{
  "n_head": 5,
  "head_dim": 32,
  "d_mlp": 640,
  "norm_eps": 1e-05,
  "positions": "learned",
  "parallel_block": false,
  "init_std_up": 0.0395,
  "beta1": 0.9,
  "beta2": 0.98,
  "warmup_steps": 422,
  "decay_shape": "linear",
  "final_lr_fraction": 0.05,
  "steps": 8079
}
MLP neurons of a small language model. Each row is named by its layer, matrix (up: input weights) and neuron, and shows model dimensions 0-159. Each number is 500 + 40 x the weight over its row's rms, rounded and kept within 0 to 999. Numbers have three digits each.
After each neuron's rows, "fires in" lists the words (lower case) most often at its 100 highest values on Wikipedia text that the model never trained on. A number after a token or word is its count.

L4.up161:492493570420500545456524526506492482515473542487456444512489552484534463511522476586553499526569528487525507536459557500493451512449498489432472523482482475443478517510464492511483536580542486470523527497503473423502386507467564473523512516505432504513561499561495457497504551404478481459499545482518530519502551558485428611437590466436432506503473507513499487544478561450599507500489525553470503517468495501476539492527434548532444512534416492518539494557533532591530522500498460
fires in: "at" 77

L4.up536:494539440463509529472497500501534527504532562455510488533489497558457515491507535520560489493450475543559549518484492438482503459522496495429506519423455463517425433504513505533480555567467472482490624502514449405538425531406514481411478473454478503532563413581510508503524461498515521460442491496504516549507542570489463525415539515445519575494448502533484521513474538523526532479532528538538503528446445462482559483487492537577482468453467563433537540563512468466488553498497499
fires in: "this" 65, "his" 8, "addition" 6, "that" 4, "example" 4

L4.up449:570480477491478534495482514443483509407589524487554516519613507547525506472513488513530523595482485542473461535485535559510467532488557491447446523538437525494471499508486480565455469546574419540471568436425441436509508517550482464472508564503536500498518458546496506493488506481452507476467519493469552563387493507531484533479506453480459548516511477472475481556499496454482593387422488511469536519507525487460538486485478510530499474453565486417524520460480526481533532442460486
fires in: "her" 64, "revolution" 4

L4.up574:548572493478492507446503581483566493480529564541467476505592496492482450520546524561490433504576520496487461542519485471532545475481566390461470483536497485493456477471493514384528499533499481467451508574502454524433493563419463496491545493500489478530529391633534552462517527476492539513549501452530532528525503501459453521424551499494467558455546565549529477537526511487499457500485547517523475475467486508514565450512476467543533439465465535457515496530495544503508505443471523
fires in: "the" 17, "on" 15, "some" 8, "during" 7, "two" 6, "many" 5

L6.up45:521554509588442501415522554460491474503497493501543523521551513429537505538482525488487444555466501489581420586558505577542544585522490491506523516517445447528441409481441486479495473517483529503445524508523506517561424545456515453547508500450433450545462466496462456528470447460520516490462485502482551433502491494494526509442463472469448589454476536510559505511545523547539543533521451539553553566481487447495480476441469534511542448510502511496505543489532505543420527487494420
fires in: "the" 37, "authority" 6, "succeeded" 4, "author" 4, "technōs" 4

L4.up587:505493454489535532467597486443502456426450579447492481512475474509488382518497510558529542515447565549551467518523503481531419536495425502507505489550474523488526525485485454472488483557555402530512528502481471466496496572541557513544529522518493429568550512546514532443455553516468505473506599487530507522520543484478559501510504431509488496491509497570493475541521465473508485444501485464556495545480478477447470512482524553601456474437465478471530540554493433575419504471438507
fires in: "his" 47, "their" 31, "s" 18

L6.up633:502510439511566543537499488447553493473484538423512484510512466555534473442474454567502508520457520500506490524583590570512502526519515437473535506487482430484452462481484492536440513524568435533504498495527488530467513476473472452478561541445532443536566517547495450485481502468476522524455544423457482539473522514524549493523494454496515552506508562458437488532543574487497575441520522503583511525474444537496489491473495568546472493416436487461556530454386462561436539457519443
fires in: "her" 44, "his" 43

L6.up65:475472511469496545504503510518510555526509524542497516527549466508511490506455519467451423481543617486541479516479498515521482487505445491504532516537494455450404516519444503495478562545547418469450494413509504562476462547512464484431471544487531487546516487581490481568527452479478526557563468427493528431512542521502448554437485554452427435528533489472456467485441498480492512427559513547497546478507477474515539518521452536582484393478550549526547564477428539459489482476508448
fires in: "or" 27, "and" 27, "but" 13, "what" 4, "any" 4

L4.up144:542533523534471490467536508523496494487523546522523489520554481566497440518428523558479520501539548475455440519522473489488577456528453455533512488572459460521534412498515503468517503525507434512422531535457474504522443619462478526473478519478475446547531528565529470457483501553421522463467535458513484562520446528527463588387509500497407528546489540497533499511516494488487481443524490543575534488477433506437484504515525513531526466449485537403490549483480532583430522470440484
fires in: "the" 55, "his" 8, "its" 6, "their" 6

L5.up46:542473515487442523468534410457527548554483554465470512547536467506398554572516522508550500511474517399470456533429462535456508554475476428500472517549495475515511469522495490450412502560522486486539589551460441495550563526467494447512589505492444453535539482537459548521493570505526500549489543475519488532411532494467521496521433506484483507508398456500510500592461437454516480532487520446475489520464486522522486507472544507503491496493566548460516510425462461546514508469456452
fires in: "first" 17, "world" 11, "festival" 8, "act" 7, "rest" 6, "fall" 4

L5.up359:453478558485589506476470527505468509536560573499501528533474404511525476500414444463493521439550559564518470465492528480560479523514537523479629537495472422453519432489418469479439515488583498516491523479526480545430457516487558546436453530470481448510463490502545523452424465487511518555545454519497498473546533499517480570501540500477524497513513461463522501532448528468503489483530480512507505537493479447520547506560436486516505466474526623509528598457479548498497434475491497
fires in: "as" 40, "and" 23, "or" 15, "to" 5

L5.up66:442603522519514536522504518482517495429451511534538511524518473502477417518430531570567527506514551554502541536527444502509548490457502503507548575530477509467514439480486423481495497508482510438471554433526482526511367503468517528554509564491492475510571501512462481431472539479509473525412474512462544513521540548513449571492509515522452479478472525519486415494461538527486534565497498448488529450502390515461505429545500532464467458471480497415519567543523444539494453546530533
fires in: "his" 23, "a" 17, "its" 14, "contract" 7, "afl" 4, "their" 4

L6.up237:468429478560531498487497464504480455534390503457466467531520527488520414579482494452469530576492565518511457495503532432450446528486515483454579598564468495474497487499491469432498577482494461512542521515435459514473499511533579531506508534546515549547576476523468577528418502446418529500564499511524510490426505503533557530503434467446520493503444555545516512466529471519511482448522589480525508465475499511453519470499521539558475460458525483472490572526473478564495473458444502
fires in: "of" 55, "records" 4, "memorial" 4, "associate" 4

L5.up615:415542506517532497431503444443525491478476443549422470527452529477497498509523521522532456451509522442510518530531467505505441511425606496506524530526509478468530568451467460523526515584474533489507525495469513519522476469467523558528532534435490514514512531503516479459448476501481506572487555596582480516414456581525508585476513476459495495496485484473497508485385483421490521424575457588529570466443495416521468498458532509538539490514575515511488521506497477460501454502479535
fires in: "for" 62, "according" 5

L5.up481:570453552498476526458510506510511462545521549486531448542460487484551477509493599533555545508553521498491491456505580404503545529508437472540504474492496403499451463501453432485493591514482507565514507502453475530507519553556487517440497532490530552549513521507494576560433447485482555489429586507457531456512542484454501499469479522435551488489483435510526499468483468536485449490405581543565477530448450555532483480543512493524523431506519504499424462489489433466525483498443531
fires in: "united" 64, "available" 9, "civil" 4

L4.up79:491548470441493539475539533474466497409480567467533497503463494582508435462432541487535484529506513517629470496557586517548476526503485492543518523481464515546497473474475505516462456531581513486477505468488492432514497545511462489514571565456577534542554523496500490506519531510461493486523528488523521579516554505492407533503448385450496546453477535528448482543494495512493528497503479443522523536469499455452525479401496541531481504437512501428495584557408450507510499444467474
fires in: "her" 73, "his" 16

L5.up53:469584505452484503482518502457485501471516487496566481502543443538446481523454526499529461492510591538486456520440423537489581500541469467469482515493478454547471443499476428426509430574573451478448603512495481466487444548503567504513516485481477402556528454571540471485501542532474510477486565468518496585546495529516419532481496478464518479562480473486445479579507544493527523535531478547506446509481427458528547512494477553620535466503493488463485550493464489533476484504500539
fires in: "its" 39, "his" 24, "their" 17, "the" 11, "s" 4

L4.up190:511567529491498524411521480503487432454486567558518550519489515487505461501536521512504464520535550490509447519545485526482493467521481483570523432578486500417475529479476445471552538530537444506456465405480466569556482516450482469527540546496487468554508500436454537422546511522511546456567560482531457505480484527522547531432538500447452529478566541414526446588519497529468477531444502507480514480506511458463517440486530521584482474465391538464476489531475515567536553437505470
fires in: "the" 79, "s" 10, "then" 4

L6.up487:536554595516603555486531480543545553404487483531523535504548479526477448491416495488488475526476550490591513478547477531458488507481544474540485520518473486404496435479481501465451501500552481498540538512549514506500387490547461502511455534486426426541535445519445496502476550496532473545469495413611539486514468499468474577473513495483519505565472547494439498563483475483480487551502517537479444518520499461510486507539443515572480465522486554496514464509480420502541441465511436
fires in: "and" 48, "or" 32

L5.up616:424452472520469533500568464442508489500510509508493426515458496492520469498481513485500514418517566463529463527432535540502538524488524536453484515487494502486508526529463497516503491555528373501524518471500499487481479449529509496498463511509543503525429526558490490594531564495482569475490501573474515480499537497501483595532523465414487498542445485509505481511441589497561606477553507493407391454440459537417513462530506576518542511576517536534586507521456483504474453515473488
fires in: "of" 51, "at" 7, "expansion" 7

L6.up113:528549486518519509447572482429532477455579529549520453516526456395478523492458532482495487458516586476530417510473520539549536516514477468480507546461529489457521443439443466505556495557482475424470558501511444511497437542428491547497558443466518455513495451525479527421560518515532481517475510464552519488523526456496551532438590425473438554469475522533483489544532454460519500553506517505480501507466497477514557485514504571546572496444499579437508514461487411553524483479537535
fires in: "the" 74, "they" 5, "although" 4

L4.up107:505562501505550525477501517532506506497482471452440465510457515548537448474508530468489461482518506482475516492445528456570473455451436447574544495405473531505523476483488429469515541604534519530490512502554474460493432546499498490582502536554498526573503470583504468431528457489495511464566565485516535537434490539514475584371502460501553572472400469491507487502469481528455501535443551480515511488460492548485473479505454499578526405491471537484535539521484452472476529514517444
fires in: "was" 71, "were" 19, "been" 4

L4.up214:504521548476589495503454457579508510476492532514492487531508460529486510481465517479535518543503537461521516529480463504458540504544493496569484390498479520472464481483474496572549585533532496526523490420414517539507425530446533520579564576453531463486548542487427508444438498475485518448591469506486537464452538535536502498437530534468481462562441492506474409514540454532446547527472507461516456546467448428492517417538540490521570456509466510446519512492487497476403514485499483
fires in: "the" 28, "none" 11, "player" 5, "no" 5, "launched" 4

L6.up302:486569556486522539461499452554489465513559494538434507503555538470477469573513526546500464459532491502540487465532524585478430542489510475572510548447516519435513520434461489550516481479524480515431492440502503494499499464484506524539455587532481487566493460455493535417506551431493487490435563517601516536461486544497520542505519526472461497510445539482491502479465553482538471519519455494575551483468565466445510478528469556587468444416431516457506531535505442564506488417464436
fires in: "in" 49, "across" 8, "for" 7, "to" 6, "by" 4

L5.up56:554560553443426559445507500537514550515570512566511512511495450504589484529467482476519494537498586477558495514564525462486492544517499505534425543504476506483480550468477496510529515500503520508482495562510512499463459499468518497529537547473524461529497464456386490393515517440415571560578480445508501456433520491506553497548516466455549460499490504460559480507466527407439514479504462471540524502495513496501453487487415564584479436518452569518496558429493459483485542472499480
fires in: "to" 57, "can" 5, "tour" 4, "will" 4

L5.up332:452511439520502556516484516524509535504490482501490507505438553506537472560479500477504489540451548510468444498506549501483461561453500533542465526504463496401490493476440495513523534546531443532492480468475460398513421514537560513518480559500460450518504481612478526480473484412502512473552481476530553518478498449525429549492536463447447522509488448569482448577539569515575526524447503448518444501524477463544463459513496477519513442510553452443500577572473544573502542441592483
fires in: "was" 29, "at" 26, "athens" 9, "being" 5, "atlético" 4

L4.up362:450514505499488490421580426461472565545499498494497455514567490460496402514500512526570517484485614444481505533519475477507524533532470466540540515548498480475480525480474417505544466547548513476493601521470463487572452548425469554517472512481483446494528511509521536466435607464501482535453594483554466529495477514499589553462466492504452484509489522485485487492525517482542506474488547576514434562387464458535495488489510512535508461468468587485508528498492483557459533497454508
fires in: "the" 100

L6.up561:502514468498510527494507429447562521440529548472482499525464505476484506477482562441559497544485466501510470574501495549496473511504460448563547614475470431499502424541512509553522551540473484483522516411487479545452455488517470506457535572455524501558563456521503531463460480428427515525486493508476511545489515521502510573438521436411501481517526486561434491537521538481563595444449528442604490468495449444538549503486473533539464477468516534485453534467468445462449536467502523
fires in: "tour" 12, "billboard" 11, "tournament" 10, "turnout" 8, "that" 7, "italy" 7

L4.up424:456429494456467518532489471488523521550586535463577523517465503520468518630519582610495557478483487498453418460537519541539459510544483484492491497551463476465449527465494536436466504516499529553487608535463494535489539503514453478506445506507474478531526452529391590527455487505458562473482562508447533450519450446487494525467534527514507561484507494548488485460451469475486463467536542505486558554502440552466511485511513513537460515420533516473534453474421528517485533513460462
fires in: "construction" 18, "first" 17, "constitutional" 6, "rest" 5, "constitution" 4, "constructed" 4

L5.up360:542543552463510501491502523463554526502440532466447456535467543472509482456462497527540482524472466460558473443525550485554483536493445483554438472535513491413454539491484457517528513482523425557496476544540486430578509564559513503547519521514497468498469507495499532420550456461488527429531509465497469502465490538454460582457547529423559550467398526523529492459523534519449558544473502469476593485484391509565542485512484488550513535496532560517529495533464490450423527498462422
fires in: "was" 51, "is" 16, "been" 8, "produced" 4

L4.up577:542511517553474486492497529513548485493506458499459447550535513562447451536493585461480470474551430475510472481563562489530451575501481492512504503526488503489466528539461510555544526488519513531525480439555479487570504521543481513503503534515538484570497501480480557433494483506490508438534553451529559476470425488457435566480548475446503542428481551518508484501473522459483503416512495433501578475468365485416468501495482477517520454489482512528569593476571399446549489449507458
fires in: "is" 19, "was" 19, "has" 13, "born" 9, "started" 7, "received" 5

L4.up206:540513531485539483517506489506501552496519435554510393518480518544478471479479415484554467509447555477533500627534471498501466573506463519518458490447482461525479521451502481498553492532496565518497511502516499473585454500404582573533507486504525525525493467484493540493504546491422527509590511508461615440535507569502460519554536449416571513473514516536532474501516512467507467440444496462470517499476428470534493482514437484547511480511472512503542482473556408447443494499458444
fires in: "can" 18, "would" 17, "may" 14, "will" 12, "could" 8, "should" 6